Weights of a small transformer language model.
Architecture: RMSNorm before each block, rotary positions.
Training: a variant of Muon for these matrices, 10196 steps.
MLP neurons of a small language model. Each row is named by its layer, matrix (gate and up: input weights) and neuron, and shows model dimensions 144-271. Each number is 128 + 32 x the weight over its row's rms, rounded and kept within 0 to 255. Numbers have three digits each. A neuron's up and down rows have the sign that makes its largest values positive.
Before each neuron's rows, "fires after" lists the tokens most often just before its 100 highest values on Wikipedia text that the model never trained on; "fires on" lists the tokens most often at its 100 highest values on Wikipedia text that the model never trained on.

fires after: " C", " c", " M", "c", " Co"
fires on: "at", "le", "ame", "u", "ree", "omen"
L3.gate448:117104219085119023188140150103143086199128148165094115116170133103168137109107119136107132163097166165141112122169143162108150096138163186134159114127150163116113204115126140083106082130144125074164156150102094107143092141159141152158128105147072119133138209105071107131113132135012161123096179137144067164156145141130143162103079163106136154118143130113216140121150132086130148138157
L3.up448:162119145076096171158146129166151191132140148133112107125164138136159098179136105113098116091093126158144111167145107147080120070134112169154102115134110101130133129155187106134102130147121139179175111152141134084172061122141176064142109183142154151190067170166147112103133112134188111128159153156089125112143186128137111121092147157116173100109141119166120183078121082125155139058194

fires after: " |", " n", " w", " W", " I"
fires on: " 0", "ts", "et", "ales", "t", "id"
L3.gate641:087133051086138163139140071116108035155105057149124151151132100129085124120114090151180133124186077118157129185161146129154180164121106115113101171175106214100130111158107112114102181083132163143165144130113143111084102118129125120110195179131146134101049147132085118109113104104157130128105138176120140146117080104150133142152124123106088103144165101170175128165077081206036143196160
L3.up641:099125094129116170123139106112084076160115099133103147144069161095128124141118164133154086165132132088116173153139113134143140085126090144069125146198095112160125099207100145163128153148121158053237123129162140162176074099149040179118086131066172111099069114085107165132097159133137171116123112116131140116093097095147104141110173120158075022160150173081106061103129099177080138150108

fires after: " T", " t", "T", "reat"
fires on: "em", "im", "y", "reat", "o", "ment"
L3.gate594:206184103123216160140166133130120159159153099099223134140107151151138132143182121075181155133122128200139120127112090112127101115154113167094065128146179195120123172104193152086119142153118105113157075127112165113130075114132142137118115082128166104086107132103090081166142083169162095124180187096152073138135099106091127095122158160149108119118195103104139121098140165161173085105137
L3.up594:126170107080160121104181123157105127128112137110149175157172091148100111125157130151151140123133128181161117116098100176185157186109138163129148126134101216150101168116081087145164173124103130116133097051176083091154130166106159145073138179161110106115077135043164154136151085116105087115180132135122131099146140169063101142138159176161130206082115122130119156156138106118148156123152

fires after: " K", " sh", " S", " c", " t", " s"
fires on: "ip", "port", "rop", "ore", "id"
L3.gate618:123172090091114116167122114132090154135139163152093200190130122141100114186167138113129123137097123101136122076115103073139117085124087117135108175118129132114146136041115146108124167117097137122126227115099155186101085140174165103166152065171083117163145099116149120106159117107090101188135170146148131104134190141131076086141161111105091233125081063131097142161132116137158128181194
L3.up618:114219140116118135104108154084133149148130127164135081140036181103140154144134111057100047179107130133149121161065099088143136095139136151132080130072174167158106219067084129097088187124043161120097171131130100107168179127197169136102186117089147159121111127132141133099202186111150119128113147164083162181122123137149090116152127104169130139181120148113150171145120160082138143132183

fires after: " Sh", " sh", "ad", "ir", "i"
fires on: "ot", "on", ")", "an", "ap", "ago"
L3.gate1515:101105191160074146169089144121149114157113150130117117121141087111127130112150181177096111135101108114119118149156197144116131110169138178162109124111128163120109127132028134112137135103117117168137081156016088129151111117149159106184100127133085109104108032172129171140129171084086128110103169158143115119040081138076139144131109126078101171071111120156101116099102186154104151175177
L3.up1515:189132113119163172136147081127097110113112168183098090138134147085114083162104173150141134088192162135109115118134212114148146105155201072106129156121139100140098152146126064089115154152176160152098125140078127168139106104131129113161097140127060130126123145144135163098113107151144145174109127145157159115116143140158117152140160071095228173098103139149104095126136104188171109094151

fires after: " g", " dr", " G", " act", " T", "e"
fires on: "um", "om", "ive", "row", "it", "iv"
L3.gate951:146190134128160164151073135216141132111127084119054106118169114150113131145171167145132095082149116103184182132130126116114108135137124151137144104177152106061137106164134118156138138151189139157117112170138145090135105147031124109132150127135125114156112121101095076119082130174177127129144138179103116128140123119163125162153155164088118080104164106055091143136125139173142137066145
L3.up951:147126134132088097142146144143087085151104111147116153128134113159133105155151171159142145148113108109179106105153074102185094125165105071120195143132191100126147131156112120215144124124148142119153129175120162140096158192074095140084164192131147126145107123140140119120159142145096152108155120095120090150117108138167094160138133157073164136087153079103102163083150117165103170097096

fires after: " Sp", " s", " me", " V", " W", " Europe"
fires on: "an", "il", "urn", "it", "af", "ans"
L3.gate831:099181138137092174067143144131068109089135123164100165104121095107148119144070113039136117063108163158143126170110104117124090116151137084142033170079110117148165182172138137124211118098124152138172126113143091074134113088123114090137142134122077085130128099159159130147102193145158130144102156136091179140140207142171137129126092141053121171079125130124162119166113163156107141083139
L3.up831:184094102160164093108143113169151110139087149176115087124100126138126132117097171158171114083155135180078151125157099154173120162148143095091101151151149099081163062143214075129129143160081147111171201139091135125061113117099090138107092190101099147192096137114130106146100120185100151146122092127124123136167100132172103114114129116135108115100155186123176103123108098153090127146170

fires after: " f", " adv", " I", "I", ".", " F"
fires on: "ind", "is", "oc", "E", "t", " It"
L3.gate1105:072143094154059178101172122208135133104135073141141121144179151091092120132170123175191132161122129133115166163157132147154148115128192096170133125128105145156129055185152149128170140102161190138162158082088084139134110129124146153110120141183103195126147059140141087156136098114120151128175128105102131187119153116140175105114123131142150161123151064125121083111100088134136115102141
L3.up1105:143100147141178081131120102094136126139136093090086114101119105138185103150145116090139091147092092127128117043112075149105138169132115118063141076166085116130108140114134117122156144145159122178130141135143159089124079143145108147138155112104163156157123131126069098129131135109142163152169106178138170135134172113093123131121143121153126117157132125154090181109133154126145103081152

fires after: "ad", " h", "id", "at", " c", "ath"
fires on: "am", "air", "u", "ge", "il"
L3.gate916:165126188154119117112112075138131126181110176098134138116106184183137163158114135173093149089122130122147087169191086110117129109120144145161112159167087146188164046114146061075136130107128140117138089134161095125114114147132134186107154096135145134176154117125152071138097143126113114091131122165070149094168102076078114144064158180226173078112079149063091120128096124178167150133134
L3.up916:127154143131136119144076090127142161106108156125111134090134119152176143098102089159123108162099166107134112145092133112153150102185129160138101166119126142151168161118111117129113144157096113179119089141096138119168065172122151094176145139174133075183145144112092071124114100103164138146159115094119125143149103138119147173166090187126093097177061168171073172087039149211103127108100

fires after: " C", " s", " p", " N", "ab"
fires on: "il", "le", "let", "ly", " Sil", "ilit"
L3.gate1321:085139152149058155132160128127078087128121116178109092151102125152082149115134159146106119127098123137128135156136179164085160135154137151091106108114124156102163171106088154127150190188138099145181168082149180135162154091106172143128179118141165140204112200124121114162086101128185162156119169164152113186130109138147164156170149131155136086178133116160112135149121113093129169119206
L3.up1321:068129156107120139100143105093122103116123195121173151118180141132139175106135170094076107109150113168111116140161106126118181152149129101070153134139075171140081197124123153106117128126084087154184144093157101124103178108089087108137148138153089105196093150140098042149183129167166198149143142162175147174103158194134130214130136088096140117148131114132160167139122118120145125101145

fires after: " b", " Gl", " st", " s", " S", " B"
fires on: "ody", "ad", "one", "ons", "od", "ts"
L3.gate1001:095135121118173161084069142120110060145173125116153129105109128127103140143086146136122148138133086151156120116127130162070123178134086161136103184152102131149077153134139102072154097132149119120088083101069087136181121152109095100097133157146129108128135115146179209074113150079161109175177129152081164131123135126085124074133148138148097146141152073130117130136111094115184143131144
L3.up1001:083097131165150096094103118125134105094186111145134112119147040140165092173094120101178150143101124142142103209073142128114094172109124079138152136162147096163066094133129148083084087128168152182083099130102120123096159163112156097167067125106136138101129086124139188158164097145098164151120133138122139139136123140140151091167161111129153164164092103065081096190159057117158080168119

fires after: " |", " /", ";", "|", "ored"
fires on: " 4", " T", " 7", " (", " 8", " 1"
L6.gate507:102150108127125144158106120109166159093159172095114158130123145128129101164117093159112121120186110188132112153117086127163112084134113136113145159093100091157104122169147124138119068165060119127156114098104107106078094067117107100088071063126150085136122105134118137136120116152113173103115219167145146069081132119120110108127158121141105147039147124076170096096146091129117116125123
L6.up507:109165140109072162128050160139126082144075172135139116158112149102167176084146117111143127158131122130172118079194178132143112190119073109072115137133186156185144121161066143076113090093088120120143144133139081086153135129118142101111161082090093125172118104144145164196127168086132118122124150144115074101089114147156098189160154151143129140127130160136130083163090053095129123074110

fires after: " ", "\n"
fires on: ";", ",", "-", "*", "===", "|"
L6.gate369:137164109127055142160173097148138201042127148141064089119145142141113160149181160144190078157125113087165100055170129108179101139166137167123038145108084138073109196099135112167179095067097104130164106125082132082169093120100133120170109093157102110138097120152158104130100116163096148085127125068119110149163113138121096146122114102110161132105121124104105074091095178104156094159129
L6.up369:144172095128071139218129128206144114150083141137144136096142153059126189145126083093119120148096205104156140087133138153120130074101152122110151141098100141079082135110195088159142137150146136130127122134106097178092072099111190117158153106137108097141168109141108104115120158143158125138139109146089120103135148128124111143165097106121126129134106119140089134155079105145135130160136

fires after: " D", " d", "ul", "est", "k", "ink"
fires on: "i", "b", "ro", "am", "son"
L3.gate666:074108198125097132101177178110184071133121074114103122093119179111106142158106135025156163173110159124091135087162130148136132072146161098077108151098113112123187179104066144150147103096150147157125052105069120148122072155191140151101092150172148170158121158100147146168113132135138183103142120109156105092166137109135115132082122118142147145095098152136123151141161164072105151135170
L3.up666:102142058157149123111142128118120200143138102125146178089136149193101148136131128072113091152125094205100145217147080131151137143132133140123093134145158128172135094114123165111163091126113122096196123124181158116099091134121124084186155091123149102152130121187092145142115077139149170172083099093113153159120103079126129159138198107135182143126096142156105107111185104111116191117192

fires after: "\n", " s", " his", " B", " b", " a"
fires on: "=", " dep", "ad", " death", "ass", "ost"
L3.gate630:147099122124101134123140111097115080078142133080117123107075123182085105138123175164149091116088185169122215108116130152182030098109095168071129115154148079138129110160105085090131133142185130152118108175191155187158128121136158101115132115118137084142120102118128167096115124129132155192129127120057101126070096141105119133122100145145170163108185093138096118102123102171161155120121
L3.up630:146088138156119107139099154126153111059154111088183129116135157074096169139084145147127129150119113133059116130169079140109133186107123083073122175187162092136086101118169155154172157149136146125176144098161102178198103132120134128114123141123145175117115171136109110176147064112138135154106190167089135113114114114176197121175206162173154122185120134103155119163105194120144150148136

fires after: " for", " n", "ri", " g", " G", " N"
fires on: "e", " We", "i", "at"
L3.gate1195:108098091109120131146161162158114137120145160138153148138089078184045086121157123109119111103114044107165123147157112115078080122128085184160143103128144114134153161090149089165152141133103113120160147144104159109104151081122162166108116152110160156119098145162122074110128123165169106134154149195153128141133180179065155127161184136144123144053124124146141135194136123096108139081202
L3.up1195:185065186112112195142101163132165155116107088059133115143092147175068121145102128158113107158152163104102145129155130139151027154095094138171109110176023149138125171142167173138112124148175114151128142088136172108133152110221130085121142172106151129103082098091162108139111093097175161147111135108186104126075108139192143177129096124106119144095139144155102118133150144024080182095109

fires after: " m", " M", "m", "°", ")"
fires on: "\n", "a", "ac", "ole", "ath"
L3.gate264:129107126162191130173133098121152131140209130112113123096163073107195100163120100134195140098095134073075080046162061147132127112139199136189150081136171093139104159134149126135126085134088186146138121104157129101123120132135099142132121140143151124163102160124104079162136193118115171169175108119076089132164154091180099129181174147124158119130108091083047085119149111094184097184144
L3.up264:167059102102111148154117151046134106174124136131150135111080131079126182142113164122097142107124122155169141106084098090119150095139152182092122143143144149134066075106148167082126097105116124151144115109172139163115081090222093135185119137137070094178151123105096118069152133084145085189125147126132167147125169156138099156148126049125125094086163141125120140180195104098184125102110

fires after: "-", " b", " l", "at", " m", " L"
fires on: "y", " War", " By", "ir", "ri", "ord"
L3.gate1119:127106124160132178016110150107160078138127115034131148112133168086164115125112101093161107203143176172055100140153101131151121128139153195164120134114138128147096104112088143113075130159125160082086131147105180064135131078174109132081138135183142125093127136177089063112104105060061116152152146075129132106151151149100122121095119088079123127134144185097151127113126135156180061148091
L3.up1119:080121141134128142144126136129145092126123093192167081162120137169123104143137119111121134191168086157141096151130102173152085167127119102132172114074152138174155137080130141127161111110089135091127128067144101124092149199098123100154145196147142071160083112129172127084153153118131161127093088096171092126169103141143169125144152118141144145116140137144125138129148110142139110053149

fires after: " S", " s", " sh", " w"
fires on: "ep", "ip", "re", "um", "at"
L3.gate1335:145087175108112123160157159124115123096169194148085178113130131075105159094138087163162107116142106124125118137116147119093171136176108107102079125049079117166110129100110125125109154182095098140124171133105124102118097078120114146124159182134073132111159089154147079130156074104203159197145160130144087164143102123124120090146088070125084094096074127132118116158042106119132104183166
L3.up1335:108134137201018148151141097101138133130145129145085111144162144154146156160170105106116129082107071114117113125106087058116124083170170045102111116091138120138102117074126117141149110088120092116131166150062145105124134143158137037125136161067128117096143128110114108178106122180106135115056142197100125146120137125156113112131126140115084129115072076167103127132095157143099118211108

fires after: " A", "f", " o", " J", " d", " b"
fires on: "z", "ig", "us", "ag", "ven"
L6.gate295:108141088132159124140147126176216112094105097192119131076121161137148100158151129134171133109128098072157128173118119110141158170116160180139151165153093125147093127137099097182087144124155102136101094136167132188107092153091097158165082136103143139149168132142075070126128138118147137104117136155094130088136112115155108133110113135109104119114182153112130169182066083159156097124140
L6.up295:130118181168170133134119143166108079142123106132087184144121150111129181126175098130207169107136108094108129139100087162123083143083098111150161150158133102143155177123127110214156124124121120110135113132092150109107172119110070089130128146105156109097095104100174211156128160109161160109112093148109152075154068130170169090135137157094110146123115090174134159128138150143202143172141

fires after: " C", "c", " c", " Re", "ro", " U"
fires on: "le", "ing", "ur", "T", "he", "let"
L3.gate373:096124168142124156162165091109110208180114110187146180183119217133167093184096121151157099136229131149069081153096145146144168120139140098157197120141125135101137178183113157075163132095117165171197190101150142129159110146125166120086118085082141146187188145073121132146144083117113124155167127095084107142178132158162101150048084112059124126119132133126117128133080195119125127026165
L3.up373:138081127068116109128125077150113165202131139161101157158121185111146144159166126139095136078124083170094120168161107122112084164142179087159155093139098122149139192213131095110108104145137189163193153079142147155180129102122150054134151098102099133153098112178160088154105113120084116138230213096139145161103135154160178095135101132173197091122137162140150116166138156138189184112154

fires after: " b", " d", "b", " D", " B", " sc"
fires on: "ri", "u", "ig", "ro", "ra", "ur"
L3.gate386:109113153057120125105147039083145133109126105140167130108092120120135119169093140150130096142126113097087193143139210179088146143069150105085176161094070123143126142091168100178130137095137149187124057134097148181162154183122145131088134118086095103223191180154190131131120166170182119128153136212114139106138088165165115118121098111143112120161105183111130125122159153133135106147141
L3.up386:184181148089108135176156144173143134126159102134125168091183133172057100159111170090162150134188107119116148102148132128116167182121125138169098160111141143167116144154121158134137148118107188172116114116097091147140157098121158089098118097159104084053139106103135083151127081110118067112111115077093103084136130099148118152075126097108136149071083182093078139059142090113147100137156

fires after: " War", "ish", " B", "el", "al"
fires on: "p", "op", "erg", "ph", "s", "us"
L3.gate731:139147097094027097159062135097124118139108165162099096186142133163135158092188121122134145147125105092107128163105134159134136113152131110171108140179132093106122121157103168134094156170129223136154153120132112129125146150131106174127091135130094117088077111147150146045136108114085127125084086208079126128142151108111154052149147094145108130149122114150151102139102151168096121125097
L3.up731:116213080074111129078085143104099102088098089160157127175132106174090167115108136103132076103131065145122119094083102128185108046156130091164133126113134105161134109157096112167162161167109131084134133127111109106130140098163145197160123139146139191135138116148111141116191093094122211154106121179101077098145123114102154146130193176162087126140119138113135079150122096131130140184072

fires after: " St", " st", "St", " B", " b"
fires on: "ud", "one", "ev", "an", "e", "ock"
L3.gate237:055088200069159153157187162098103142168120154122106127088093127131109147170129146200112134131161093081119156091174158169140108163134069119118059123127025102165194157097091190116078112061070112155137069120135116087108122119137118119056161097147164120188148180162150135198165092119167081146113122131090157061167171088159155155067133150137101102170137132081130166134148127180167100160083
L3.up237:081068121175115125143092108076133109107141148132102102087123121110130165147142174114145176085137119127155153167189149147139143110121122186223104130194144075097160129116168101155164169099154107143128120154117125096097140106154148153118179127160103037091079175105198112127117151122092120081170105194080155164098119173155102102116138184116104131106140122138073173138136115157089146117127

fires after: "ag", " O", "artment", " Sc", "g", " F"
fires on: "ed", "ement", "s", " of", "ing", "ience"
L3.gate1477:122165144132148144142169152146142101112176032134158118108129148118016112073119124127127162144169157137159127100094116174104131158119151178113156150123156132151117216149172085144198130204082113173221110104199111138083147164113136087086113144123141212142163136149105155148136138120133152130139127186159120184151089109119177201116115079156122129052160067199130141079141104079096153118124
L3.up1477:129193164111110155113118091105075095112132124156142181052118105125055112161170069139199068147077134141127166094125100117155138185096038151100158178143143086132187156101122134084153130167090163115150116068175120134148118099158050115119160101120120055124179163083102179160066167124121162112160095171142211099134139105182125167185146143086081138099196131150105125130188169094065170157067

fires after: " d", " D", "ch", " Con", " Pro"
fires on: "t", "est", "it", "ru", "O"
L3.gate488:150093119095124128095136227176086118155117137152152148147144125139106111091092136133171150182153090106120123142062125127069206091098148084120139153086074141129175040165129158133107147135121148130116065142157126086109106131157122134154149097103147052130140111163148165137113135074123094167090115115128120109125070156135101097158129158136158109140148087163098125100165141134178086158195
L3.up488:124077139161118158058130112202104140124106139147079127118099118097133094121079108103076119099142066072100104148106084147108162147183080113097042167118141159171117052134108117154135086149113189100121095071125081155098110113100135108131125125132143117158104108102113168069158101110063146118150122120155149165188126142162176080143139079134130090071143152111135125126124129105082180107110

fires after: " C", " Comm", "ac", "ap", " c", " reg"
fires on: "un", "amp", "ion", "er", "o", "a"
L3.gate133:183141147147145124149142124138043154112099153122106122173145178132166135136139090089047098118167115098164173133105173117104150184159105141143208085155118172136108162179099066104073162082124124132128128153143118114189125124132135081108127106101095140114120141153189072110152111098104113151132117227121067151060183191130165096137087164148120120119134120138023091139090087122137133142158
L3.up133:160127153136161103087149111165106084157155117130123130137095143117134169133209125114148143104104155118107077125113114176134169139162218187126146144128146154173125119177157045102141128134084140141152180138146152100155135130124132157147103104131119142130153153143103140173127140075174158150115197149072112144111148146124103099081196110132087110105158128090171120158127059193104103178132

fires after: " B", " f", "b", " b", "B"
fires on: "ish", "ur", "ee", "ough", "h", "urch"
L3.gate1287:128096134172167090138135053099111109140107146125161136159210098109138120170134107131121102155138100092101128088087083128071130110096076160152153128126166107097145108101183118133148127060070079096143138108146127107161118165151099119128169116166094096148119168167108120144096128081158108178115106158091178158116139146139188133140134103103163126148100115137139078067077163130125166171137
L3.up1287:121105162039121137212116134196100082165099105126144085138159160108131108140137135075169100178115131147079201135163108149102130137124088124143168164116119141061078112128108161149084168101128133135129160124109114195090131149134129101169192072139161118142172147123157095144146116127156087105132168129101129133174115127144138162139113145136102123141078155155114116140117159077146189121160

fires after: " D", " K", " M", "D", "m", " mod"
fires on: "am", "el", "F", "et", " min", "f"
L3.gate1372:152115104122175129159165153135130117126089135110119232195133133058181108136140163127123125120104072124116166200153131133120180067158151187144133118111110123082163113094091182096144126195102088135127141109157175112104148101125104192104095080128129086136146136110120139117152161129157129188084128089064122193139179194131150212099169121090121169087143117081138155136129188122106105178076
L3.up1372:133064167064087092121140078137098138092182148149127165115125127111124171141138138143111150143091045157106136126083181158184176115173121139104170107126178183121191122149140175144112131135138120122117155099145112122112172080132073121104070085132158188131149112188089080138169113134149089138089072133135165203094126140143150093151170065188155171158137166115124099124120147081123154066152

fires after: " R", "ij", "out", " stat", "ic", " rel"
fires on: "ing", "ist", "oman", "led", "in"
L3.gate1055:086098207094116177100129180094108056177139077153116131129143060196124163069106079105118176118067109123120074187108147085103094175097098086160184120136067065135140159111125149131130139059129154102165152108095078153136073145138124146183104136076133168136069125115135127078095140070133104153133155150149122083066176104128130063173104128104109074168142097129139172164144137142079104130147
L3.up1055:074112146114102078137073138137089164094106150139090073134129114143146131089105140097103155094135102064121173173139140139138146145116153151192141133136200160153116137113119133134162113094216132214126119134130165167166150162103174115192135165139091148158117171119158097121116152144104127112179136160128112132146176173189168173066088121108048164125141096164109101165113178161168070181158

fires after: "'", " f", " w", "augh", "rough", " F"
fires on: "t", "ar", "ter", " Th", "ut"
L3.gate275:124083105099080142065118137093159136072173169081146146148143127165216137150197127160148108088131128161101184211150130124139121110156173137107139124134152199134137148142135137085097110096103176179087119086171175121122116130125174167152092137206164137153122100131155047121146122188175177085133150163079126090099106130099170109120153169124156076123055195120136174109138126181126137059142
L3.up275:166101148106123056145123149124084110183161116123121179133150077147118146137114118167115147142096066193196152134170124085136168131127089106123092092101182125113089124130138166162168143139160144127128147105154149145121152178128071138108137111144092156053142152157168165126169119154099165108114166169109114133128144112070120143148104152084133151116144068146140093099131141126155153113140

fires after: "w", " K", "b", "eb", "s", " w"
fires on: "w", "im", "s", "ite", "in"
L3.gate5:134098115127139164172126070134070162082141110157134153122191131146087123110101135135120127144076149172127065157145166093114115148176164143117171090173076156118144191127117132151075111103106167130138155156182143149121121113095145128126111125110183048061187113156113148097056142074138148123112135061076149087139123144162076154137151168119107126117111161117140093086060047167125174140154
L3.up5:074085085134159206151161122103164158112138134148145117120105125134118161166148228133126115120148104118105155130107132108132103149116116135116114104146208123139169166142129142174161105131120081110167145079190091158149160114103136122085123147174139114132088121100119204084169172119174082110145140134087068100140164118161144113081159156182148123127113130137139111098095094116174171145120

fires after: "al", " prov", "ad", " s", " iss", " act"
fires on: "ue", "u", "ly", "us", "ide", "ues"
L3.gate272:115112135084120151186145067142074115156121211104159157116124087064130136114136089089068120126092098127112144162120118092073110170100147145169076195128158114131148126064119084160105229144118177074156088140115119137171139169111091124134123117130154206166193130204119148165139112177077175103171091225103057121158213151110157127140118107089158127117122166080144181110094134176163155131177
L3.up272:160132137171118149187175105114107201116166140134165110060073043118131131143089089129153149133109110177086126121126121099119139141201170143168089167139161140166155121162098112104094090077171167110116050172115106110175111151099191123090183116117099155143125159135155128176120065078143164152149097188075152134180174181151186138144148095124104147088126120094086146090134185147112090101149

fires after: " B", "^{", " (", " f", " F", " e"
fires on: "2", "y", "at", "ot", "er", "5"
L6.gate930:177076106130121134165165110066117185110150173211149125110094114183150130164136158102098115141100140128112130146145125070164105097133145130134169122125112105111114084114147103080132128144127146136189173117115128132063179134123102082157068114128149126158136129082167131171128150169114107158192091146106110089160181148106144130113084151098103119119072101115150089173158108159178135141098
L6.up930:104122102169155134169138111149134139154160175079114064104172099180146134134130129178119124095125091138138175172110060130189148150180109125140146068146132120104117105148138137058123126139087152126065123100050102129097057151144118119096149154103161137141124153114110113093158143223157159082186144153117165117086125125155132106154132181109137094144173138171048113159071134060070107126159

fires after: " M", " B", "er", "m", "s", " H"
fires on: "ost", "ec", "ore", "ris"
L3.gate518:078126160193109153151112147138170126111135126124178151097130162141199124157172116178163090127158081144130142101116086128220213138151108116132050070101136121118131171144122116089147115139128121135142097108129125126165187109066122128182114083129114085154107145064129110170087140169104097125094136097131185108085119073078150069108060134076158197127140069142108195142117147166136111165164
L3.up518:105170096109153155189181145039113111136139144124138152125110090098180068141160100082195153078127087168121095127194140118075141136114117147112118088122125204117074185099143114114146142159123122103120073100170091131136138134113122129164099116152092111106140117128152075125119151108095138163102112140100128163090102043102087194094130089122129177122109133099095191179163111123116144101162

fires after: "he", "o", " comm", " he", "lo", " so"
fires on: "on", "ck", "per", "an", "ol", "il"
L3.gate762:132086165125092117135103153119139118106153174152127116152128162176150092129152079080123135175141089063142172154113113136115103122164102136188136158059070133155135165160164178174121097141159176158171122166080126060127119125129171151083128107100114167127177165124204124026181073126102092132113102145137060097190080103092052100094127117068119165170152107079143141124098089142144143159095
L3.up762:179096085083076128081075187078150155095138096143142180148206155119136143141138122137097066144137115146140126197176136153110151193068170132137104155127154125102093132097181099120136116102122125122140147138116130114118118114103133053139126072110089194160154084138109088083091111114117082129134142132134100166099168154151119147132137141077128136129127150110127114075072172173187159138094

fires after: " Y", "im", " S", "s", " s", " M"
fires on: "ot", "u", " Dan", "og", "age", "ine"
L3.gate773:076167103153152121153145168093147155123143140167172165154087110132136101111192145174120108122125120112183107122150100164127108133126184180142100134098149179069089148136122109104090140123166134154121148140097036135092159100109171101143147113183156166134175140168123151119129078156104095115104114143148097195121163144143099129091129157151164121136129167134146101108075144127132152108156
L3.up773:126120138089177168136159056115118120186129142164133125136143067057096134116136102153146129120150125122114127104164091088150130124129133170105111161060172123178138132122160117086137123117164104091116133131079126082114161089109119085139128107155134120119162161173121163068154204187126089088063140139095139108123245102105131121066185108169136159078157082080150129156137125158161110102123

fires after: " V", " r", " v", " Tr", "b", " St"
fires on: "otes", "ar", "ight", "in", " |", ":"
L3.gate693:112132168167142170098139155132145163142138085190159098070144140179056128148129127144065155132123204130160160101067130082069125134103143127194118098185132155141169132141196124088115152140111125133143097126101110174133158116129131082186157110150133142084217163146131157158154157072130114147176140080078111088133120113165105119143120123075131098189161124156065152110143132128099137148108
L3.up693:080123164168076158140168083200178152157141156115166131147101167164013176152112114146099125133117112115065170075088098164099171141137109107070134131168095151155142132124166087165133146129063131100139164113091117134147161118131128161164130105101089139139113168134105131069121078105102121111149131081096145038073106130149124076131133159112126104188124146134114130101140114128171127166079

fires after: " d", " D", " Ad", "n"
fires on: "ver", "ail", "ial", "ig", "ill", "ect"
L3.gate65:124164164143130137058145134164121134094065149067117140135114191063102055142129131107120118132127100130176182144095164141106144146086159109123148101125118159149103156152140127130147154089137076119133159129142123134177080153121049147128120186090151153175086077157105145165077135139175137107127131155139147127141139186149115121144120132170127124125123098130077181113140121113094097218120
L3.up65:101136144143058141082128149176109117091144136173062141140085141118089138108111160114180124177157109116061172128103132121152140152131145164126112107144140083144138129103106085177147126148123153117176103155074118125134078186197097126116104143094159148145106156077139061144207120078144132162181144096078121176122138128125152155188129131154156133124083137105121189195092173159111114106140

fires after: "\n", "ec", " Sec", " Qu", " S", " resp"
fires on: "-", "ond", "ant", "ial", "e"
L3.gate358:133148104134152123117131171025124157124154103164090097176114178110107147060109173093122073132084121154142157189160120139135124131155146115166089117147156118101094134094172091091115060156109051200136115144117139118133086181120150111086090144129109106137107055210109059131110150207126066154140142197120080110124211094098145145154112151130160060132150148144121110105165041158076215117117
L3.up358:119064158094087130140037129111163166108148151135142114135189112090131157115104141142099090109193163082109083068097058154161056131116191144138135156116105124125118106098130117129153121116172132131087121150095161121180124148144077111136159123193125122040159102109176140135141153116093083137074141136169169087142116185118102139049216089163149079134109145127078109157198129122151142104146